python train.py --n_layer=10 --d_model=224 --n_head=7 --n_kv_head=7 --head_dim=32 --d_mlp=320 --vocab_size=8192 --activation="geglu" --norm="rmsnorm" --norm_place="pre" --norm_eps=1e-05 --positions="rope" --rope_base=10000.0 --rope_fraction=1.0 --qk_norm=false --attn_scale=0.177 --bias="none" --tie_embeddings=true --parallel_block=true --init="uniform" --init_std_qkv=0.0369 --init_std_o=0.0369 --init_std_up=0.0369 --init_std_down=0.0 --optimizer="muon" --lr=0.012 --lr_mult_qkv=0.4 --lr_mult_o=4.0 --beta1=0.95 --lr_head=0.00455 --grad_clip=0.5 --warmup_steps=200 --schedule="wsd" --decay_fraction=0.573 --decay_shape="linear" --final_lr_fraction=0.0 --batch_tokens=32768 --seq_len=1024 --doc_mask=true --z_loss=0.0001 --train_tokens=244000000 --steps=7447 --dataset="wikipedia_en"
MLP neurons of a small language model. Each row is named by its layer, matrix (gate and up: input weights) and neuron, and shows model dimensions 80-143. Each number is 128 + 24 x the weight over its row's rms, rounded and kept within 0 to 255. A neuron's up and down rows have the sign that makes its largest values positive.
After each neuron's rows, "fires on" lists the tokens most often at its 100 highest values on Wikipedia text that the model never trained on. A number after a token or word is its count.

L6.gate145 [170 142 135  92 138 157 133 151 137 138 130 156 124 118 134 153 130 147 106  88 133 141 126 144 146 124 101 121 129 133 141  71 161 153  98 152 158 163 135 137 141 128 159 163 105  99  73 115  86 139 118 157 142  88  99 188 104 100  85 106 109 119 132  88]
L6.up145 [108  95 101 131 119 119 161 170 137 132 155 102 100 110 118 138 137 121 107 175 145 106 119 128 134 109 181 128 136  88 142 121 111 127 136 168  71 140 163 121 138 131 133 116 138 120 111  85 128 101 122 106 120 129  97 139 109 148 150 104 164 120 131 147]
fires on: "o" 69, " a" 7, " one" 4

L6.gate209 [139  95  77 168 117 141 148 115 127 139 108 103 122 130 124 137  95 130 131 123 134 116 134 145 125 112 126 128 126 132 152  81 135 146  99 154 115 129 131 148 142 124 112 135 130 161 100 128 161 133 119 121 126 179 150 167  85  79 123 147 113 139 159 166]
L6.up209 [127 110 100 128 178 124 173 121 158 142 119 137 102 165 149 147 142 148 154 143 178 107 116 118 146  99 129 132 125 118 119 145 154 119 126 139 106 139 149 138 150 109 139 177 124 138 131  93 107 118 109  78 154  93 125 101 131 132 125 109 106 148 122 134]
fires on: " L" 37, "L" 18, "-" 7, "1" 6, " P" 6, " Sc" 6

L5.gate127 [110 117 131 111  76 131 141 118 101 131 135  96 165 109  77 137  94 153 145 157 111 140 113 114 153 136 155 169 156 117 160 145 155 117 111 124 108 157 111 160 125 141  89 103 107 169 133 108 110 154 108 117 102 127 140 136 134 143 151 161 126 152 128 101]
L5.up127 [138 114 113 165 103 115 123 124  90 124 146 120 152 118  70 124 123 124 147 173  86 155 144 113 120  77 180 156 118 101 123 148 113 129 150 119 128  85 116 153 141 100  81 163 151 103 166  97 200 118 118 132 116  96 114 118 142 118 130 113 142 111 114 126]
fires on: " name" 23, "8" 11, " time" 8, " position" 7, " death" 5, " him" 4

L4.gate220 [113 148 116 121 103 188 132 167 108 101 122  98 112 144 184 152  80 107 103 195  99 135 144 126 114  93 152  99 108 131  93 124 110 102  79 116 115 140 100 132 160 130 108 135  54  81  94 188 103 109  96 122 124 135 140 129  94 103 123 126 124 139 110  94]
L4.up220 [136 121 150 139 141 196 131 153 139 160 110 161 130 110 125  80 170 154 193 140 156 151 123  99 121 128 117 151 123 144 111 141 179  63 167 122 129 127 113 154 113 163 159 133 134 152 148 147 159 126 111 124 178 104 122 120 135 178 116 142 110 112 126 134]
fires on: "|" 29, ":" 15, " at" 6, " Hal" 5, " for" 5, "ed" 4

L4.gate4 [118 154 105 121  87 123 168  98 123 114  94  97 138 167 107 174 131 130  96 167 109 138  99 110 119 184 169 159 125  97 110 112 133 133 164 129 105 161 121 113 153  96 127 115 151 153 148 156 104 131 121 117 124 127 142  96 114 130 162 154 127  77 167 111]
L4.up4 [ 83 148 147 169 142 121 158  58 127  90 121 118 146 140  94 156 133 149  99 135 109 121 119 125 131 133 117 162 136 104 106 146 113 138 167 140 145 167 121  89 152 109 115 164 142 127 123 169  90 145 122 131 135 139 130 117 140 101 137 103 116 129 174 121]
fires on: " Al" 20, "." 18, "al" 10, ":" 8, " President" 8

L4.gate81 [129 118 106 106 143 153 182 126 118 109 116 119  92 154 187 152 116 136 159 122 123 138 129 140 119 171 135 159 125 125 101 128 108 112  86 101  96 106 134 154 163 129  91 132 138 124 143 128 129 117 129 154 139 106 129 124 153 133 109 139 117 104 114 121]
L4.up81 [ 70 113 136 141  80 151 159 168 133 127  88  95 108 106 123  96 146 163 142 132 153 155 146 129  77 118 109 119 113 120 122 136 103  87 154 150 167 100 127 164 133 178 145 118  69 134 154 149 139 100 123 105 141 154 129 128 132 132 105 138 125 105 152  75]
fires on: ":" 47, "|" 23, "\n" 8

L5.gate50 [108 167  98 151 152 141 139 130 155 146 124 128 111  76  75 126 138 150 125 112 159 116 129 143 157 124 160 145 133 123 136 100 134 173 143  91 118 124 169  74 148  87 166 161 139 155  89 111 157  92 137 130 140 167 177 150 130 110  93 144 128 104 121 103]
L5.up50 [ 96 107 164 130 135 104 107 106 117 114 132 154 195  96  67 116 161 166 141 146 128 130 157 119 143 110 126 105 133 148 122 142 146 140 133 133 110 120  99 119  76 115 108 114 112 165 140 164  96 102 138 146 103 169 150 123 143 144  59 133 106  99 110 135]
fires on: "7" 21, "9" 14, " War" 12, "8" 6, "5" 4, "1" 4

L5.gate167 [160  99 104 146 152 169 164 112 139 146 109 100 113 156  94 102 141  99  99  94 158 112 120 130 121  94 145 141  95 135 133 142 164 120 154 108 112 142  99 119  91 128 142 139 139 105 121 159  97 146 113 123 116 134 139  79 129  77 122 138 159 145 162 154]
L5.up167 [112  87 117 126 123 135 157 107 105 142  88 113  99 127 123 126 144 173 102 125 126 168 103  83  83 126 165 131  85 144 117 147 151 152 161  97 138 161 121 119  98 102 119 155 127 122 118 125 110 134  99 124 139 134 116 131 129 113 113 167 148 112 154 131]
fires on: " at" 32, " for" 27, " —" 15, " won" 11

L5.gate256 [163 179  75 150 135 128 137 106 126 114 135 148 119 174  87 117  95 143  91 125 152 171 140 147 153 140 101 116 125 103 119 182 113 151 156 129 117 133 112 131 133 139  83 133 168 128 107 137 126  99 108 171 144 110 143 118 111  79 142 109 114 117 128 157]
L5.up256 [148 129 135 124 138 105 134 175 127 133 115 101  90 141 110 144 138 127  75 129 156  89  82 142  92 122 109 141 149 105 136 100 105 104 162 108  84 130 147  82 145 131 152 135 115 174 123 127  96 146 126 131 170  94  88 113 110 163 185 159 126 142 131 150]
fires on: " York" 26, " /" 17, " California" 5, " the" 5, "no" 4

L6.gate130 [128 112 149 125 138 117 141 165 206  98 103 147 141  90 135 156 118 152  88 180 107 191 104 118 128 164 136 117 105 108 140 153 158 140 132  96 126 133 107 118 118 125  87 105 145 164 158 163 102 179 127 125 133 145 130 140  85 112 128 157 132 102 128 109]
L6.up130 [ 91 110 129 121 146 104 129  93 125 111 123  86 139 116  86 163 153 104  82 139 126 119 156 115 124 120 154 136 128  92 139 164 128 106 156 124 101 147  94 106  99 112  70 133 112 148 142 170  73 118 156 175 106 161 147 115 118 115 112 144 146 120 115 163]
fires on: " Pa" 31, ":" 21, "pa" 15

L6.gate219 [123 113 125 133 127 121 217 132 127 147 147 163 120 123 134  95 128 113 102  75 166 115 118 139 137 115  73 105 101 111 108  71 153  99 101 144 117 145  77 110 152 133 143 184 159 121  88 113 154 147 131 132 174 130 124 116 101 125 125 171 111 131 161 147]
L6.up219 [114 129 140 192 139 125 134 131  97 112  85 161 147 113 131 138 152 133 184  97 117 120  96 123 154 132 118  95 109 122 109 146 147 108 151 101 111 136 106 135 121 153  82  72 153 134 126 123 133 139 128 127 154 165 112  90 160 114 136  99 105 106 158 155]
fires on: "-" 59, "2" 12, "1" 8, "3" 4

L4.gate258 [124 141 127 162 120 127  93 130 154 130 109 121 104 109 124 131 144 110 141 147 130 125 157 100  96 161  90 120 124 105 101 129  83 158 139 123 146 116 131 177 117 106 141  87 134 115 139 143 104 146 127  99 167 116 153 156 120 138 121  68 110 130 116 104]
L4.up258 [126 148  81  83 136 107 166 131 167 137 136 112 145  82 172 171 144 125 122 143 141 147 125 156 112 151 113 133 104  97 122 184 149 144  76 150 109 108 135 114 126 105 112 148 148  85 102 154 104 139 150  60 115 123 139 137 137 103 167 121 126 109 124  93]
fires on: "/" 28, ":" 24, "'" 16, " of" 11, "====" 7, "===" 6

L6.gate188 [ 76  97 108 158 131 145 127 123 171 105 139 102 145 148 139  99 143 129 130 192 147 135 118 152 157 149 168 130 157 136 103 140 158 115 138 147 166  85 146 135 117 153 200 160 149 115 156 124 135 127 112 118 139  59 145 120 118 154 150 142 149  66 163 146]
L6.up188 [123 120  50 133 119 135 138 107 153 216 114 117 117 113 105 131 142 133 121 160 133 104 121 133 148 129 113 104 145 133 128 137 127 102 105 140 127 116 122 114 162 164 162 155 127 176 126 155 139  98 130 140 116 120 104 118 116 136 146 138 146  89 137 162]
fires on: " and" 66, "'" 12, " " 8, " of" 4

L4.gate13 [156 152  92 119 163  93 163 166 114 127 111 104 118 139 114 177 136  78 145 114 122 113 127  93 122 131 153 168 133 142 110 132 142 126  76 123 161 115 118 136 130 105 116 113 100 121  98 151 110 128 151 161 125 104 153 140 112  98 132 145 135 156 163 113]
L4.up13 [121 125 125 182 126 115 179 131 110 121 135 100  82 135 200 124 111 100 133 108 131 124 108 108 158 122 113 169 115 148 147 126 153  57 121 128 124 150  98  77 109 161  69 103  83 118 117 129 123 138 152 160 123 160 101 133 124 121  91 139 155 165 153 121]
fires on: "la" 18, "born" 17, "il" 16, "van" 7, "ru" 6

L5.gate270 [123 134 176 127 112 160  89 136 141 122 152  82 119 115 104  88 139 124  99 120 117 132 110 138 155  85 132 113 124 109 156 102 137 163 106 162 133 142 111 155 137 143 107 101  72 116 101 114 136 113 143 126 114 101  96 160 138 112 141 150 148 147 158 127]
L5.up270 [111 116 105 128 171  85 140 151 118 143 143 100 109 118 129 110 136 121 105 109 125 143 125 142 139 160  82 140  52 124 104 133 132  89 139 149 128 119 103 109 155 132 142 127 103 131 141 121 139 125 132 116 157 117 144 121  98 107 126  96 115 144 134 111]
fires on: " Ro" 20, "o" 18, " Go" 9, " me" 8, " Ko" 6

L4.gate213 [144 133  93 109 141 117  94 128 124 109 179 141 123  95 114  65 149 171 148 125 136 125 107 130 148 109 147 108 128 143 167 133 165  77 111 150 128  69 163 158 115 125  85 127 147 120 107 110  90 131 116  87 119  98 129  96 130 105 105 151 136  98 155 157]
L4.up213 [148  93  85 146 110 129  94 123 150 142 128 135 127 137  71  93 133 133 159  94 121 130 101 169 139 120 153  93 111 132 136 101 112 125 135 175  87 119 177 129 112 154 115 126 107 158 133  89 106 123 170 147 143 115 139  92 140 158 116 160 108 146 128 130]
fires on: "'" 31, "\\" 16, "ing" 14, " out" 7, "3" 5

L6.gate180 [136 174 116 136  98 119 174 128 134 132 127 134 150 134  85 130 110 110 136 107 127 105 177 161 143 143 143 131 137 133 162  76 167  71 133 153 172 116 136 143  99 136 144 119 166 147 138 119 151 126  99 107 151 148  89 136 131 167 104 143  98 141 102  82]
L6.up180 [ 76 106 100 119 115 157 140 113 131 125 135 120  84 100 108  85 144 128 160 161 137 130 117 118 118 136  96 130  82  87 134 108 130 125 190 143  99  68  68 108 119 133 104  90 138 125  91 129 143 168 103 117 139 158 127 152 130 144 106 115 126  83 118 119]
fires on: "-" 55, " (" 10, "–" 5

L4.gate111 [138 134 132 151 116 140  92 108 127 117 130 158 165 130 143 151 119 152  85 109 128 109 115 107 173 140 118 146 153 110 127  75 124 116 166 141 139 128 122 140 163 146 103 162 121 106 151 114 124 151 127 122 116 104 139  91 145 157 135 141 114 132 117 136]
L4.up111 [142 140 121 137 122 161 133 164 124 114 108 105 109 106 119 116  94 139 120 105 169 117 138 123  85 110 132  89 145 125 117  96  94 154 137 156  93 151 113  97 167 120 142 110 123 118 115 113 129 152 158 114  89 135 153 131 141 173 131  84 148 148 121 187]
fires on: "–" 16, "ho" 12, "don" 9, " Ho" 9, " has" 6, " (+" 6

L4.gate251 [147 142 105 131 126 167 139 120 119 135 162 135 181 153 121 106  64 113 156 158 128 123 133 158 147 135  66 141 157 105 146 108 159 118 103 151 144 114 171 134 138 149 167  70 143  98 126 102 170 144 132 144 158 133 134 156 128 184 144 105 119 154  96 161]
L4.up251 [114 112 109 142 120 152 157 139 130 133 139  98  96 147 143  96 130 157 147 148 126  98 143 144 111 177 114 140 132 134 116 137  98 167 114  99 147 119 108 151 123 147 144 148 125 104 140 118 130 140 133 113  99 173 136 161 152  87 137 126 102  68 125 117]
fires on: " (" 100

L5.gate131 [122 150 121  91 136 101 131 130 164 120 168  89 133  91 136 111 117  91 134  92 116 132 176 144 144 100 147 105 115 138 158 119 130 157 115 114 113 127 166 163 101 146 108 101 145 125  80 149 132 138 136 146 105 115 120  94 145 159 159 140 117 140  99 146]
L5.up131 [130 109 127 114 144  98 114 156 140 114  94 141  89 118 169 176 115 155 134 136 127 151 129  89 166 132 123 139 162  94  95 151 169 142 103  79 109 128 162 136 106  99 146 116 145 132 103 145  80  81 125 140  76 125 109 137 126 128 156 140 106 119 116 129]
fires on: " U" 41, "pha" 10, "." 10, " Z" 10, "U" 7, " US" 4

L4.gate188 [133 127  92 102 111 115 130 122 153 137 133  99 173 136 109 126 166 137 114 104 172 113 124 117 140 128 132  96 113 118 155 114 131 126 119 148 121  87 123 108 194 140 145 127 164 135 155 136 110 147 163 127 164 153 137 134 110 146 117 120 133  95  88 141]
L4.up188 [124 149 110 130 142  74 103 151 176 120 143 111 120 161 140 116 161 120 105 133 156 109 165 166  70 146 107 120 127 139 126 126 118 119 117 122 139 143 144 107 100 141  76 138 154 167 148 138 153 141 123 100 123 101 150 192 141 141 152  99 130 110 144 135]
fires on: "ut" 31, "bo" 13, "bu" 11, "put" 7, " gas" 7, " Bas" 6

L5.gate108 [114 155 165 154 119 165  96 109 114 168 153 100 128  87 164  91 138  71 134 104 138 148  93 125 118 140 114  87 121 105  92 112 150 146 121 157 101 109 161 104 119 129 130 178 176  92 108 140 127 123 128 165 125 109  99 135 154 167 137 127 116 154 123 134]
L5.up108 [125 128 138 161 136 125 122 163 141 123 152 144 114 121 154 164 109 108 134 114 142  92 100  76 108 156 109 110 108 145 144 135 109 145  87  72 179 155  94 129 111 113 141 119 147 124 188 105 120  92 117 153 114 170 135 148 150 129 112 171 136 113 116 151]
fires on: " was" 26, ":" 23, " could" 10, "):" 5, " made" 5

L6.gate187 [122 108 133  96 113 124 156 119 131 144 131 114 160  82 153 129 100 119 124 106 109 111 119 141 120  84 145 141 140 102 108 111 121 179 212 150 134  94 145 150  75 164 157 128 132 117 120 129 121 170 128  91 143 126 155 115 143 128 128 124 140 131 118 148]
L6.up187 [121 127 126 152 166 109 162 128 145 159 152 146 135 121 132 165 120 182 125 113 103 154 117 159 108 115 158 126 138 132 179 110 138 140 166 101 100 106 122 158 118 152 105 118 106  87 100 164 139 121 107 138 144 130 151 126 175 105  99 126 123 171 142 172]
fires on: "s" 15, "P" 15, "en" 12, "or" 8, "th" 7

L5.gate260 [156 143 152 133 104  95 162 125 114 109 162 132 141 125  49 163 151 167 125 144 102 106 128  78 104 147 136 107 115 121 125 141 147 144  97 128  70 137 124 165 130 139  96 104 115 109 187 141 126 128 113 128 141 122 129 145 134 103 149 140 100  79 126 155]
L5.up260 [142  98 146 155 130 122  84 130 103 126 132 140  75 169 149 120 175 125 125  87 143 132 111 131 122 142 122 129  78 128 112  94 149  72 102 156 126  95 161 114 141 133 103 162 125 140 111 122 106 131 126 142 163  82 142 156 112 103 106 114  98 158 103 137]
fires on: "'" 72, "]" 15, "und" 7

L5.gate271 [145 154 129 127 123 175 130 121 172 125 142 116 155 157 141 117 147 113 137 193  90 165 160  89  98 121 175  91 156 119  95 145 156 125 115 123 106 159 144  60 124 127 121  91 118 102 175 143 150 148 107 131 176 122 121 120 137 114 151 127 132 159 129 114]
L5.up271 [ 95  86 189 183 142 132 143  87 128 140 136 123 142 126 100  80 110 132 112 142 110 151 138 190 155 150 158  96 114 105 140 127 136 142 137 124 114 151  92 113 134 162 111 116 186  96 144 136  91 161 153 146 191 154 152 129  98  96 104 109 130 142 103  99]
fires on: "." 20, " Ka" 16, " State" 14, "ak" 5, " Top" 5, " state" 5

L4.gate73 [137 138 144 124  93 197 126 169 156 182 131 150 143 132 137 139 117 101 168 151 105 143 110 132 141 152 146 147 139  93 122 161  81 113  96  88 178  70 133 139 127 178 111 135 143 119 105 180 156 112 118  89 118 145 123 146 104 117 130 158 123 116 101 113]
L4.up73 [114 133 103 148 103 175 105 164 107 200 171  93 145  97 163 130 130 124 172 150  93 119  96 126 127 135 148 163 139 136 135 145 103 143  94 115 137 103 118 121 108 135 110 104 158 139 163 128 134  61 150 105 113 133 138 119 108 112 133 128 110  92 120 122]
fires on: "ed" 29, " of" 17, "d" 6, "cent" 5, "id" 5, "re" 5

L6.gate59 [119  98 134 158  79  97 130 152 132 145 120 150 165 110 141 161 118 126 151 136 122 119 155 128 153 138 139 132 109 137 124 135 123 127 136 108 154 140 152 137 110 142 124 148  78 129 121 171 149 115  91 116 137 146 123 121  68 175 136 163 103 148 162  88]
L6.up59 [125 126 139 142 122 143 142 109 111 138 153 169 119 145 139 111 121 118 128 135 156 113 116 123 150 107 145  85 153 140 179 129 111 133 125 144 133 132 108  91  85 142 116 141 151 156 111 114 158 116 129 146 140  89 148  98 144 116  99 106  98 128  98 163]
fires on: "na" 20, "a" 9, "ma" 9, "cha" 9, "ra" 6, "va" 6

L6.gate259 [116 103 121 121 145 102 153 130 114 124 121 172 135 163 127 138 150 119 102 120 108  94 128 140 116 137 175 124  89 153 140 111 126 145 151 111 121  86 113 132  95 138 166 161 155 136 155 115 144 156 115 134 153  49 137 149 145 115 163 139 158 120 135 144]
L6.up259 [123 139  96  89 157 160 130 142 160 173 124 175  93 150 135 136 125 106 161 115 141 139 167 118 162 111 184 155 134 122 135 139 143  94 171 174 117 139 105  97 174 112 152 107 166 138 123 131 126 134 110 114 158 105 121 104 158  85 126 145 110 127 119 129]
fires on: "-" 44, "s" 36, " and" 4

L6.gate211 [142  71 104 137 111  92 142  86 136 110 135 124 152 108  97 184 113 120 121 113 146 110 122 117 164 153 121 112 145 119 111 115  88 138 136 138 126 134 137 136  90 132 161 130 151 131 114 114 126 151  74 157 132 160 157 144  84 105 153 144 145 153 119 146]
L6.up211 [154  96 118 151 119 134 153 112 145 143 138 103 131 110 194  87 152 156 147 134 139 107 125  78  78 155 155  87 155 153 120  92 153 152 142 136 124 127 135 131 146 106 138 164 134 123 136 146 121 125 140 100 107 188 138 118 119 129 117 119  99 124 105 111]
fires on: " re" 54, "-" 10, " put" 4

L4.gate302 [137 128 116 139 149 142 110 139 108 174 117 126 130 134 135 122 135 154  99 136 146 101 118 158  95 144 140 148 136  78 156 201 136 145 118 137 137  88 113  99 101 139 142 134 148 172 126 179 104 137  69 156 147 111 120 171 114 130 126 172  98 163 131 129]
L4.up302 [127 106  94 174 172 127 152 149 153 144 111 125 138  72 154 111 149 172 133 142  74 168 121 120 139 115 120 131 124 142 100 137 127 129 116 116 123 119 110  80 127 118 113 142  77 123 124 166 115 145 122 169 116 124 113 168 106 185 158 146  98 115 144 122]
fires on: "'" 68, "0" 8, " to" 7, "5" 5

L5.gate194 [111 113  99 157 119 128 114 116 128 125 105 130 131  96  85 117 109 143 124 129 149 137 164 108 161 137 148 167 120 120 130 127 145 160 158 131 140 106 110 120  60 153 146 132  89 140 109  99 159 135 131 142  94 104 125 104 126 143 150 106 149 122 141 105]
L5.up194 [150 128 137 123 104 117 138 134 134 104 149 120 100 132 129 123 144 100 131 102 118 105 135 131 141 122  69 164 139 123 125 129 128 130 171  84 115  99 138 113  85 135 147 118 110 150 145 105 141 141 114 104 135 155 130 114 117 130 110 174 166  97 183 131]
fires on: "a" 34, "no" 16, " Ar" 9, "s" 8, " Ana" 6, "." 4

L4.gate314 [118 137 105 120 113 142 100 100 117 162 147 115 145 117 128 166 169 149 129 116 162 116 130 129 154 136 122  85  91  81 100 183 138 111 155 111 127 135 171 137 126 161 127 128 142 132 121 139 127 132 111 158 145 122 154 158  82 135 148 106 152 149 159 130]
L4.up314 [131 127  87 122 121 124 131 129 121  88  97 139 144 157 104 160 121 145  94 158  95 147 104 110 112 153 121 115 132  75  68 105 130  96 132 120 153 128 125 162 122 158 142 104 171 120 160 110 120 123 152 115 114 128 202 150 106 132 102 140 111 115 162 136]
fires on: " (" 80, " con" 7

L5.gate258 [107 120 108 120 161  87 122  84 139  90 144 107 105 128 168 174 136 115 119 151 125 146 108 122 135 112 136 102 135 122 121 150 102 165 123 105 105  88 202 143 122 135 106 166 126  91 143 157 112 136 105 152 103 137 146 107 147 117 168 131 155 137 137 126]
L5.up258 [128 188  73 120 109 128  90  93 133 118 123 134 160 194 131 102 119 118 134 137 108 132 120 138 140 122 126 138 162 139 114 118 149 125 157 141  84 124 161 135 115 174 113 134 115 108 110 147  85 117  88 134 132  73 113 137  91  88 183 117 118 106 138 118]
fires on: "." 37, " (" 19, ":" 18

L6.gate288 [ 97 113 102  80 115 171 108 121 113 105 176 135 114 137 144 149 112 120 151 130 124  96 133 137 121 101 128  98  81 117 151 129 117  93 133 104 165  75 157 207 124 133 116 132 143 141  82  88 151  98 120 157 126 134 162 103 144 116 125 142 136 117 153 132]
L6.up288 [168 141 117 148 115 190 136 141 145 160 132 101 151 156 187 141  88 123 161  79 160 106 121 124 142 156 112 171  89 122 170 116 178 157 169 195 137 141 140  79 124 142 144 116 143 146 115 140 102 149 159 142 172 117 147 140 112 145 122 134 124 128  81 139]
fires on: "avi" 20, "lu" 14, "vi" 7, "g" 6, "y" 5, "s" 5

L4.gate130 [121 140 101 124 150 116 167 118 115 142 169 151 196 132 130 133 144 121  88 136  58 125 118 112 115 177 112 114 131 100 175 114 128 115 167 104 117 119 134 142 124 109 161 145 119 151 134 110  95 159 108  86 170 159 171 144 156 110 136 112 119  91 133 134]
L4.up130 [145 153 119 147 146 145 165 117 138 151 155 196 181 121 159 146 148 122 132 126  97 110 106 118 148 133  98 157 115  85 158 149 162  90 155 104 139  82 137 142 140 138 111 156 144 150 125 135  96 134 109  93 159 137 133 145 115 129 142 136 106  97 131 152]
fires on: " ex" 32, "pur" 12, "pos" 11, "ex" 10, " Ex" 7

L5.gate14 [ 84 137  94 118 130  90 117 104 157 121 110 122 145 144 157 125 115 124 130 138 106 186 120 126 103 135 146 114 115  77 105 107 141  80 105 150 122 122 121 122  84 116 138  96 137  59 150 140 132 167 127 121 147 116 133 119 125 127 116  99 121  93 158 146]
L5.up14 [102  96 107 132 114 122 155 106 150 128 120 122 118 128 162 133  85 133 151 122 195 158  98 101 112 141  97 132 121 146 113 101 129 116 135 145 104 161  81 162  93 118 148 105 121  96 162  92 131 132 123  90 150 136 148 172 155 103 148 138 148 129 142 143]
fires on: " (" 93, "(" 4

L6.gate190 [131 133 133 139 170 146 123 149 140 132 122 121 126 138 166 136  97 168 141 116 117 135  83 184 132 120 200 140 132 120 128  79 131 147 130  65 129 114 105 150 127  97 146 134 137  89 129 140 128 125 144 155 113 106 138  90 107 134 132 110 193 150 140 114]
L6.up190 [141 139 137 145 159 103 153 136 129 131  88 149 137 146 152 141 103  94 167 126 118 128 109 126 139 110 161 100 115 109 109 127 143  95 145 107 137 127  91 156 138 130 123 118 104  93 185 177 117 134 129 104 116 129 124 128 115 107  99 135 128 104 151 149]
fires on: "s" 22, "r" 15, "le" 8, " most" 7, " de" 7, "i" 6

L4.gate93 [112 109  81 135 143 150 145 151 130 105 150 115 154 155 168 114 127 140 137 151 133 145 100 118 179 126 132 158 147  97  98 163 135 154 145 154  80 116 108 155 176 111 148 118 132 140 136 122 100 109 110 131 117 105 116 135 124 106  91 130 116 180 125 119]
L4.up93 [132 127  95 127 150 138 146 123 130 107  85 120 119 106 142 122  54 118 154 144 110 128 131 136 107 170 142 148  97 134 117 133 153 160 115 132 126 134  98 113 137 125 104 174 155 105 125 113 189  80 119 142 129 100 116 157 107 136 140 165 150 150 138 113]
fires on: "mo" 32, "o" 28, "vo" 21, " Vo" 8, "Mo" 7

L4.gate241 [ 98 133 163 134 173 145 133 178  76 139 112 116 138 131 168 107 164 113 126 125 149 163 144 106 134 126 102 157 149 177  97 130 140 146 101 124  99 114 130 169  91 136 124 106 126 127  94 103 128  81 175 154 155 105 115 151 140 116 146 116 137 152 134 155]
L4.up241 [ 96 150 131 174 112 142 120 158 129 110 169 189 119 103 134 128 115 170 142 109  97 171 141 139 124  99 115 113 108 181 112 105 143 112 168 122 131 158 137  90 130 101 139  89 140 155 165  80 153 112 108 152 138 106 120 138 119 128  98  67 138 109 150 115]
fires on: "1" 28, "ing" 27, "ance" 4

L5.gate147 [148 161 133 113 136  82 118 123 101 178 170  99 161  68 105  90 137 160 136 124 110 128 123 166 176 122 115 162 134 183 163 132 147  91 119  66 128  81 130 117 113 111 138 170 108 160 109 145 143 122 154 108  81 112 143 114 148 137 111 112 129 112 128 152]
L5.up147 [156 115 141 130 147  99 104 104 129 142 100 149 142 118 102  84 134 158 162 148 185 144 137 149 163 177  98  94 105 115 121 124 125  67 121 134 130  76 116 111  85 160 125 125 108 105 111  84 170 101 146 124 130 116 128  98 139 131 129 110 126 102 163 137]
fires on: "pur" 13, "car" 12, " Car" 12, " Gar" 7, " Fer" 7, "Ar" 6

L4.gate10 [110  87  94 155 102  94 115 110 135 173  85 132 153 139 178 143 134 139 134 137 134 121 134 164 156 159 164 140 141 104 123 106 143 113 128 166 113 124 121 118 114 154 126 118 141 136 103 125 109 109 120 136 158  95  77 127  97 139 142 128  79 132 149 116]
L4.up10 [106 120 145 127 139 113 127 104 125 156 114 135 106  95 116  84 132 131 131 125 148 150 120 114 154 125 142 168 137  88 108 157 109 138 115  98 125 156 152 121 131 121 144 156 136 182  91 119  97 174 143 112  95 131 151 166 105 127 104 106  96 106 133 112]
fires on: " high" 11, " hand" 9, "ra" 9, "ca" 8, "ma" 7, " much" 6

L6.gate119 [116 144 112 128 117 161 146 129 128 156 112 116 148 109 164 130 178 138 129 112 165 134 119 103 117 110 144 126 170 171 115  95 127 145  83 170 142 119 154  87 134 111 135 136 118 104 115  86 158 121 130 132 167 171 154  89 138 118 146 165 131 105 174 115]
L6.up119 [ 95 130 142 169 115 112 129 152 116 180 170 122 161 127  99 107 122 114 132 120 100 108 132 123 132 147  90 113 115 125 125 169 101 120  83 145 134 135 130 106 122 126 107  30  95 116  97  79 162 132  96 114 152 101 106 127 173 140 114 115  99 126 112 107]
fires on: "1" 100

L5.gate195 [ 73 138 130 138  90 107 127 131 149 155 151 159 128 118  75 119  95 120 127 123 153 139 112 140 136 142 150 138 155  52 109 136 142 174 129 152 143 124 133 134  87 124 120 133 155 141 103  65 134 152  89  92 126 165 151 149 105  90 138 167 131 114 150  99]
L5.up195 [ 93  84 125 144  98 145 134  91 114  82 176 128 142 121 171 115 100 121 169 107 124 164 110 119 126 153 129 115 156 158 126  95 124 121 103 138 113 106 117 113 135 147 146  78 155 140 105  98 108 158  94 101 148 112 103 150 130 175  74 129 123 143 133 128]
fires on: "3" 29, "a" 16, "2" 14, "1" 11, "8" 10

L6.gate255 [123 131 128 133 125 115 123 151 181 147 104 151 139 134  86 145 119 124 146 133 146  81 116 109 121 155 102 119 143 103 148  90 129 152 157 132  99 104  89 117 116 147 156 172 109 101 121 132 114 163 149  99 177 167 133 171 149 180 155 117 134 119 130 122]
L6.up255 [128  87 152  93 119 175  71 141 148 134 136 163 134 158 144 152 160 124 125 132 164 148 145 180 121 121 120 141 115 131 119  84 113 100 157 122 101 137 136 128 120 113 111 159 120 154 152 148 152 129 138 140 101 127 174  76 120 126 173 103 129 114 110 105]
fires on: " S" 57, "le" 16, " over" 6, " ft" 4

L6.gate70 [139 112 164 103 125 150 130 112 106 167 101 123 138 101 111 136 167 141  99 125 139  95  78 139 113 156  99 140 130  79 107 113  76 135 141 138  70 144 171 182  74 136 124 172 143 177 123 161 143 122 130 149 160  95  89  99 107 117 134 118 106 170 140 114]
L6.up70 [ 89 132 151 130 105 116 148 123 122 144  90 135 122 178 141 166 128 120 117 110 151  78 124 112 101 110 145 125 176 139 130 141 109 140 128 147  87 119 124 123 149 139 164 147 113 118 153 138 136 159 138 127  94 146 107 161 133 132 148 157 117 178 153 155]
fires on: "-" 25, " for" 22, " the" 14, " about" 12, "t" 4, "e" 4